python train.py --hidden_size=192 --num_key_value_heads=3 --warmup_steps=447 --schedule="wsd" --max_seq_len=256
MLP neurons of a small language model. Each row is named by its layer, matrix (down: output weights) and neuron, and shows model dimensions 0-127. Each number is 500 + 25 x the weight over its row's rms, rounded and kept within 0 to 999. Numbers have three digits each.
After each neuron's rows, "fires before" lists the tokens most often just after its 100 highest values on Wikipedia text that the model never trained on. A number after a token or word is its count.

L4.down463:454496498498509478474515498523504527505530484519469496520491503494495497514486479482472515495489463544485521524508471503501493475497489502454478518541498524517547452460522495493490521521478504527471505516534507494475493491495531468517546464515493472483524485494497444509453500509447473508523512482513526526448460537474534534495493501604524481491501514469471511535518505520539461485486
fires before: "s" 60, "," 6

L4.down406:516499511503530442492532460501490493471519538487478484535530485482539475460480514463509485509505500462458478500494527495504534468479511512496500518495555482465514485503513435517493558513520512462502481508485514485476491484528518466510494474476475530512538549490494486501487465472488493485550517559542493534514480517489518547519464514540475498521511530526495507537502544532498512493476
fires before: ")" 29, " |" 23, ";" 6, " (" 6

L4.down335:500492501501498536514501479514503524471510500493522499515507513501528529480509484518509498488458519439446512511508496517495538537507501478530499521492483568511524483499514521477446516482513500486492510476440493491491476479456537514506491511472517499488504476515523510486510483474467454484500504502530539538476486509452485534490521473506514496553547512525532489503513532480543485533537
fires before: "=" 86

L2.down378:565478467509525490515508506494516526480488514467538515480506480524511508515510492471516484511526517474487502522499473493505504447512556534480517557470523529496478500515549508522507478496474489482467519497464447486521521468499531511501530533528475509509473492468545510509510465475499530487479476468518497514507454519459452512472513498497510483506499483478502546521519514489478493510505
fires before: "," 17, "-" 11, ":" 10, "." 8, ")" 8, " (" 6

L4.down392:505549427481505532532474520492528481500508488500498493504506512525562522521492541474505511519494515519455507466505474491553439483498478522538486526468498510520439494512516534488508497535512508504497482555466529487513479474517523530506512476536477484491515499541497499480483514488487487525493513459488502478525537466480511502478494478492488465485439497511562525484503534507513489495489
fires before: "=" 63

L2.down413:538498486491513438487513511477480485480511503484511468468514540504512488523463496492509478529487510511486537473457517485528511547539459474509504529474540463524497502486514478559559513477557511501556541489524513523462486510487471477525532488484515496466476527500460544497505535468434460509547509503515484477545518514519475535507520500493487503508491510510473534496507479475473463436532
fires before: "," 28, "." 25, " and" 6, ";" 5, "\n\n" 4, " by" 4

L4.down612:539470488514503506499518544514542523427520472504535530508509460496464507477473501501483482445524527483492517491486460527481535495525525482515505458548499486488502511515457494529451482519546518444488503500470504547527507506519488518488527491489476509534479495505523509527493492458516498508493510485509494530478484487484488499534495532501561466547503521462496476495496517523498479520509
fires before: "-" 62, "ل" 4

L4.down191:516484489498503511505511496530489544541497566459470478546525487515464504489492515525473429519528493506513508475493483473487497506474501475512463588541499507497510528508520511487478497493482548498498480531540467510493515479485482500468535526524502529482486509467474480474509517480518525508538512508518507507507485484535457522475487486487489501482483504558477477503532517507538499472444
fires before: " 0" 37, " 1" 29, " 2" 9, " 4" 4

L4.down468:482503513463517533494464480513532503452501499501543513486553481518530457479525558529522471478487497479481506491463516512451518499486506514524533509516524552532480485521510500492484480489489488513536494528539519491492484507452487505516532501493515491531520511513441463527470457497510535529501445476480468470480523504541506477501488506506488569485497523517458465505510500580495473524484
fires before: "=" 40, "\n\n" 14, "\n" 7, " Rat" 6

L2.down612:506461500521468531473462480511497495471495503518476492552476504493465480527549497483506499496541517508499468506520497525490492483440547487488524497488520504511478510548475480500528441493519513507455504503460486501527476517500521497496483507498523483538502505518554506513489517510444501496502483506517502461511491460488515471541514534492516495473534492412520477488520505479495489507487
fires before: "W" 16, "N" 14, "″" 13, "°" 9, "." 4

L2.down11:487490529522509532550500521514504571539522526495483519493486464533496510489518499517505461520460486505505507505478516530481492511506454490527502487510538524521450519485512464512524464513452500508506493523529526488485490516516491495561479486485504491491497531489521510501499517459419447473483486501494521500496478486501521474535471555465507528493517498441501469512486493478509537491528
fires before: ")" 27, ";" 13, "," 11, " (" 7, "2" 4, "\n" 4

L4.down657:525504478495518511446513469484495505492514511500537447498507480522492514522489491458491474503502544504521507442471551556492536488508504516511496501502490469486532554518489471517498509550540515516503489502468515526517550499538456445453465524481488518483483527498492475500545486528504553551483498511501484468490512510515479477478472515524467457493462487531504485504509513498487458461455
fires before: "\n" 20, " |" 19, "\n\n" 12, "  " 4

L4.down103:474528489511540492516537529519511489465469478490472492451477510489545477444517511478524505485501495465486479526522507483495492452529525474515514506503498516502531491519503499499521476518491476500463471475527526465492504484496500501479529482540516491463507472522528486512517537521473469505486516485529483475502478486475474474492500547585493436473462499536517487499492565507465520448504
fires before: " |" 27, "=" 19, " =" 15, "\n" 6, " and" 5

L4.down53:441551484489482505512484480495460461531535502502490551494445478492530505472522508504502492486458515501468493509476504535509457489472511510518504486470515491500486485469454521492473521492520491513592482537502516446528541530513503509523538528522513505478504500469498470495481488482538488472500530522491511510502534525504465522501509525496507522512449486513523465489502498446481508522538
fires before: "s" 44, "e" 6, " |" 6, "son" 4

L4.down308:471495533499495540479468485521548539503490513500484477496525456522468506526488580512495497469517471526524527502503469487516506469499491495508525522542517531502483553465530514484497497491499500476482452522495504503535521516529499456501468452535469529500488510533487492481522517498530505533508503502512493527506505485510455482457500500498466465468452469469505474502472488491516464517484
fires before: "-" 63, "\n" 30

L4.down147:481530505574493469475464509508485474482463496500541496511461510463487508574506498485518504501485515508499497508528538545458471526516495471524540476445484517531500515518517490513483463539521503497496494463508479496506497502511475505477473497471543526513490521511519501474485529527479470537454524480480494498502540532514475445421507467486481487468493437504523511518502514513493527515511
fires before: "=" 38, ":" 11, "." 11, "\n" 9, " Rat" 6, "," 5

L2.down68:552524531497494509502500465480512442526479493490489471501491534512477460524514501513503521485532511532483492459509518507482462519517468495508484500510461469526500521481490431511516475499493522471534523455500452517543448477451498457508491487520518528545483500511510541514471501479434484511500497549497510516515518496491527505448544518502507509482526472514514491538556501473531494522531
fires before: " |" 60, "." 10, " to" 5, " votes" 4

L2.down94:487524496514530537505494498515517532507487480482490441491500511479487512515523528508516506488550478490474530461514483512484502496521476475419484524488487501478480478499532479489454473519517523495494503560506487519510492484489508461496534510510480495488496547477448463472513478536442504542478480488527477511485461516519514501511502481503496448519479468529538493524475530495492527449498
fires before: "=" 20, "\n" 16, "\n\n" 14, "." 5

L2.down663:484493505490518531480515463520476512474514541467504490473512520495499426503507497484512533514498533525485537498503489528547508487525483490467499480526486501469524487488494567508464487506522503511484511515517503508487516484515541390492472487515508512533501496468503487540512450511464497522540514514513533546466460522523470516458531468525505488465492523502470476516482486494536497518525
fires before: "s" 52, " that" 4

L4.down625:521543521500456492480520558488485501545501491506471455516507500532473457508507534468486497507517507481470474483511475478512505485517554489572529489525541487558513576506516493486525472484481447496495457524546529512524431488550525514511551502502515515548478476510477488467505500467494490478460521511507512501528504499514503487516496536515509470504496467512496476503449481490458495533493
fires before: " |" 46, ":" 5

L4.down57:506528490496488495467538501528536489553543501502527453535524502507549511480478535480462483519507555484500506504538534469522488487510496508528561503528500518461488507550451482482487535468525511478506449478556473493526488498495497510457458494526493448473494485510498496519506484476533509492480469508513507490487471482475530476495518487508484513509501494513516506484509525498514487523501
fires before: " May" 13, " October" 11, " February" 11, " January" 7, " July" 6, " September" 6

L4.down315:514504517526476479537538511515509516501512471505516489497480474448508482541495526482508475508499526520518521515489499537490528481511544472506504484422504524547477467507501502491474479519523532468455480509466437483525497487534520549487492497517489468449462503474510478531528518528516550518518470484475464519529489490481492524483519522476479512510564523522530518515533496478496486504548
fires before: "," 72, "|" 12, "-" 10

L2.down249:516519423538504503484488490456497439503503470458474496524535539496466555517490512480487466501482493527500484490514499479488496480503524470494505502470447491475504520482482547528474473492538524481484501553513458492497527484464492547460490449498522481509532546493475458526486518533494491429524493502493480503499516504487527497535512513495504532530576490477501552545534496517460471499455
fires before: "." 22, "\n" 20, "," 16, " and" 6, ";" 5, "\n\n" 4

L2.down223:522491484470518538491531470516480505500534450515457521495515519526573439510504494528474467532454527502525567501479502537492491509517513517506542547488555490519499513504469484477482515488490496498502491509482540472477496490499494491576506504477483495499493464502516493508492436490520478506509526489486509520474523483514502498478487495476491493514496507478498526477457461466532522525560
fires before: "=" 49, "|" 13, " |" 10

L2.down537:491500485519500530492542487492511507534491504495543482536514475518494489511500489451524483474490492489498501497492478543490490481498533488497516467532514499504483527470508551500512517491491512475474487479501483493538505475518552519513490540480456532485499432513488448520502450494577502520458492496501477508484501480456451465479482483525509517535512509514529489521559487494513444528495
fires before: "|" 34, "," 23, "." 4, "d" 4

L4.down309:514510492513485476523506444490512508562490510491546485513480513504520473482518478498467528502515459481486490484483519489522525515494537514445532547488432486501466501541480486515455506493555509503476500555505465516467525501496501475486505465530479552507532507457492533499485509538468520516476485469495533521559477542504491508493464476487526546494495494522508509540459507487496474487540
fires before: " |" 35, "," 31, "." 10, "6" 4

L4.down333:483513492530482544526503512513485525485467513520496565464529505501529423522549515494506507507505512537531523510498494494513502544506529530494508498517503494493507481508494499491544499470476475523447491500438525555458459475485458533494531522507490539504436494504521497490509459449481499496515499485476500493474504489516489529535481485501458459523470475463476489509513489508518527501489
fires before: "=" 93

L2.down558:498523529523503495544516539457519471495474461485454513503527524498512549527484509528524478535502498478487517516472498494482493498513465502466495535485465475495522522521453494531506548511547522526494479551494473455512509500501475526467474485467491498501511485519485527504447443501566470515488509486491509499515479479477523494554488451513507513536537502519487499498482489505520509506439
fires before: " |" 54, ";" 13, "." 11, "–" 10

L4.down241:534494520532530477521478493505494481458509500485505511514503494466532494518499482474446518526520526540498518513487508482479529490521530514536505545506444502457553465499515468509496503458478505526512503458476561511493496449505487513481471486488515472495474491473513487508466491462498505477520532492525554512461510504525497537481505550512523451497512507534487466452492545553500497464537
fires before: " |" 40, " (" 11, ":" 7

L4.down534:496477527532521487543472504542505508498481497502488545515457505495476496495500519461514502493523505476526489459513542489470498508503468515554507481503535562465433523503474532526500460522490474465459482508515532477512477482512508498480535497451512439501510472545539522507536497480477568538492496477502515503529517502494541492476494499486510498489478489491496514478485477531512470529533
fires before: "|" 55, "-" 27, ")" 4

L4.down302:476480515492500506533479469534516465503521508475502487517506487506484526490461514509492471510462514469468497509462486538479495497507495498474472464524492551498543513520496479519526474499452502452521502505512489476534497524494504481497452508548556510484540515495488472506494443513532554515483535461542487531491478496506507505476470527519517514484464524478522515479503495524495563508517
fires before: "s" 58, "avi" 5

L2.down421:481537530491511519505533453566520500457503502528515521510496486469511463497486484418537487478497478501498557495469514475478487486493498517502491533489516529499523486486491512488464514477496533496512539519478499501517505501513513486533501515522482521487497454489563446512515517505483473487529521520533515492444528486511495460483475528593488488470547503487460495492505506505497475519559
fires before: "|" 54, "-" 9

L4.down551:492499455530453456461523514517481504464517536501492513482452513495456453479505521512520512519487535519509480460476507502486486487516504465484522518478492511488486482504481501467538539502475523481479530514522499489485489508499455518490525496517465478481515445470502479503467546533485498495482487493521531501524502461494516472526472558474468520514514509511521526509489484457501475486506
fires before: " to" 22, " by" 11, " in" 7, "." 7, " as" 6, " from" 6

L2.down672:480485524515522503480538488527465572513466521498475475495515494460496506494483529489511477492506494508483529482446513517479497480503512485530460533468547483477482548433522523534521450508449498542487540505537508512485500497508496490486507488485511450452544505495479501501546500461494488555504533486458473467515531520500497496477510488430494532502464502514504519479486504455480462467552
fires before: "-" 62, "\n" 18

L2.down155:526445534457532471484485532534515511531495504505518503490495555495474481536478509480534489540491469482500520472484519515488511492471536513481553544488518500461484517491533492474475515495500496476497482482518504499513484490500493525517512506489506532491476536511469485479563515468446493486521485481485486523515486558509479521440513475476487501486480472506502508499498514505475448481502
fires before: "-" 39, "|" 33, "\n" 8

L2.down60:495486509494542472479497456523542511479495523468505534464503502498540475491491496500515551494493489450501509506504483468524553522518508506475498472491475525526552516554497496489479480511472487522485483482499479464506484489541497458463473540496473535518501539487514521477477448542505578502506504487517500505483501503516467454526495487533504438485491492507527515503473493536510492465568
fires before: ":" 65, " status" 4

L2.down481:526523536551495491511499521535494502500491506502507485530441513453525478491499528522498505554520470517494506474500498482504498510473479505503510529447485428480490505469495469488463490483531489518465565503530482538475532510500470500490448431513545497506520542464526487486481467504493464491471557520479462481475489527501486527491526505459487530462471517510480511533491495507526503521537
fires before: " |" 38, "." 14, "," 4

L2.down145:517497530466517495475519496492553493522484537487516487511490485504460478496535501490495521504470489545513487464475495457524478595516471466487551539532530502445504544532548491498471478498482482486500521511452452517508510558534509503520507467459506509522504522496447498496534507511464483500529459489498502518454493525496506494505480524514500457471497547474516499532512547476481521486471
fires before: "-" 55, "\n" 9, "ea" 5

L4.down337:539507438482514488498539518514480485513480475489509511453526510535563505487477476504510548524538552487515481504526486495489493492501538471523478495504514523466513462511487510466464502460491500503528462490516531538476545480500480526461495519521505519507506515519511507498486545467518481506468561474470510488518470516497510477552478535523529511493497478465526488525510484531463451516510
fires before: "=" 67

L2.down644:455523511482489512485497509472495523510523519504492485504478535511463479537510495507537484507530492508468474513480504546513527512521509518512521508490527451471477485508489522474464525527505494464490457546512433510486529533538471488508509478507504574518481548457452509530482417504460564512485469523498526505465476509511494485481498487475499495473487490511496517497495455479520528489528
fires before: "\n\n" 22, "\n" 20, "=" 8, " District" 4

L2.down551:474482507496506472515484492508546534475485475492479486534489490518540503494535471501504462529506453505502487495520503461490500540488458538521484497492516509514508517497505511490572449496503484460494505528478500528508519521463505506508533482462536475499523506544462502472456563542492469518527507478493484511532479513478494484540494515530498437491493530469489507498497523454524531495480
fires before: "." 16, " to" 11, " by" 10, " with" 6, " in" 6, " as" 4

L4.down26:462485501520525491543488483465516511458511518500484490511483489533516501538509557482492529510532496503472504505527519544505491545514449440463507519476537508510516450477504497540473554510508477512475520479464469477534473513487505468502544515496477543468519494499482497518502486519502475508484486517478499494489510492512531557447516510486524545486468523510554502510513503511452470538509
fires before: "\n" 13, "=" 11, ")" 10, "°" 7, "(" 6, "–" 4

L2.down755:471519508479475507529446471522519484524533542489513503491526520486526505511522475514486453515512504537472527478502461516497499548499476514478506423479488507500490500450511485493531497506480506502473489537541501470486530519507495489471494481518525558496531522506490542482484451473468453505488459490485504533501448495480520533490546468498517518508469543477488454514497533475499446488516
fires before: " |" 27, "\n" 16, "s" 8

L4.down705:441455495513469498499527446521471501471471504516521521529470504459498510539489545536473522480519489504516508470499460494528501499496524501526495525448502498520473466530488513512543501498473465505473485457444458442512489462529507473445500537522479489546509471493495461534539462504510515482496502497508510525485487487499451522502534539487514509488553494478510461482512503483512466519507
fires before: "|" 65, "ly" 4

L4.down703:461497512483499524505511451467518466491531529473488508436536493534494494470514486501503541531499488515491516500478509517514505491482519505475493567503505486476479480504526520517481554481555500458506496476497470492528497477508510542511544491478484510493491480492551522514507509492525484483480496527508554523502443478523493529478511551569496517439486494519497505481481504544493510434523
fires before: "," 66, " the" 5

L2.down225:481475506517507470511512496512527468515492476471505520521444514509479532499498526476567497548495452542465501490530511545487517500511503479501511517437502481493503554467508488518483514492521506504502486501468455500489519456473441499486496494449514495483463509516483479481486489507597479525508488463472504536465531529523561527506469496455479525455475496503489534492519502456492493523486
fires before: "-" 71, "\n" 27

L4.down34:492485561539446531466520476495460489432536485493490503498499508503492518502506475499505471453499468549445482483501566512516524497520540528508502519526466526471509498521489541478466509481480486526446482503509491513497474473485481524524524489507509539494453492532502479522529518506486473484481494523467473527512541531510502453525445528517511502453496487499502490526502500543519523491531
fires before: "," 32, "." 20, " and" 10, " by" 4, " in" 4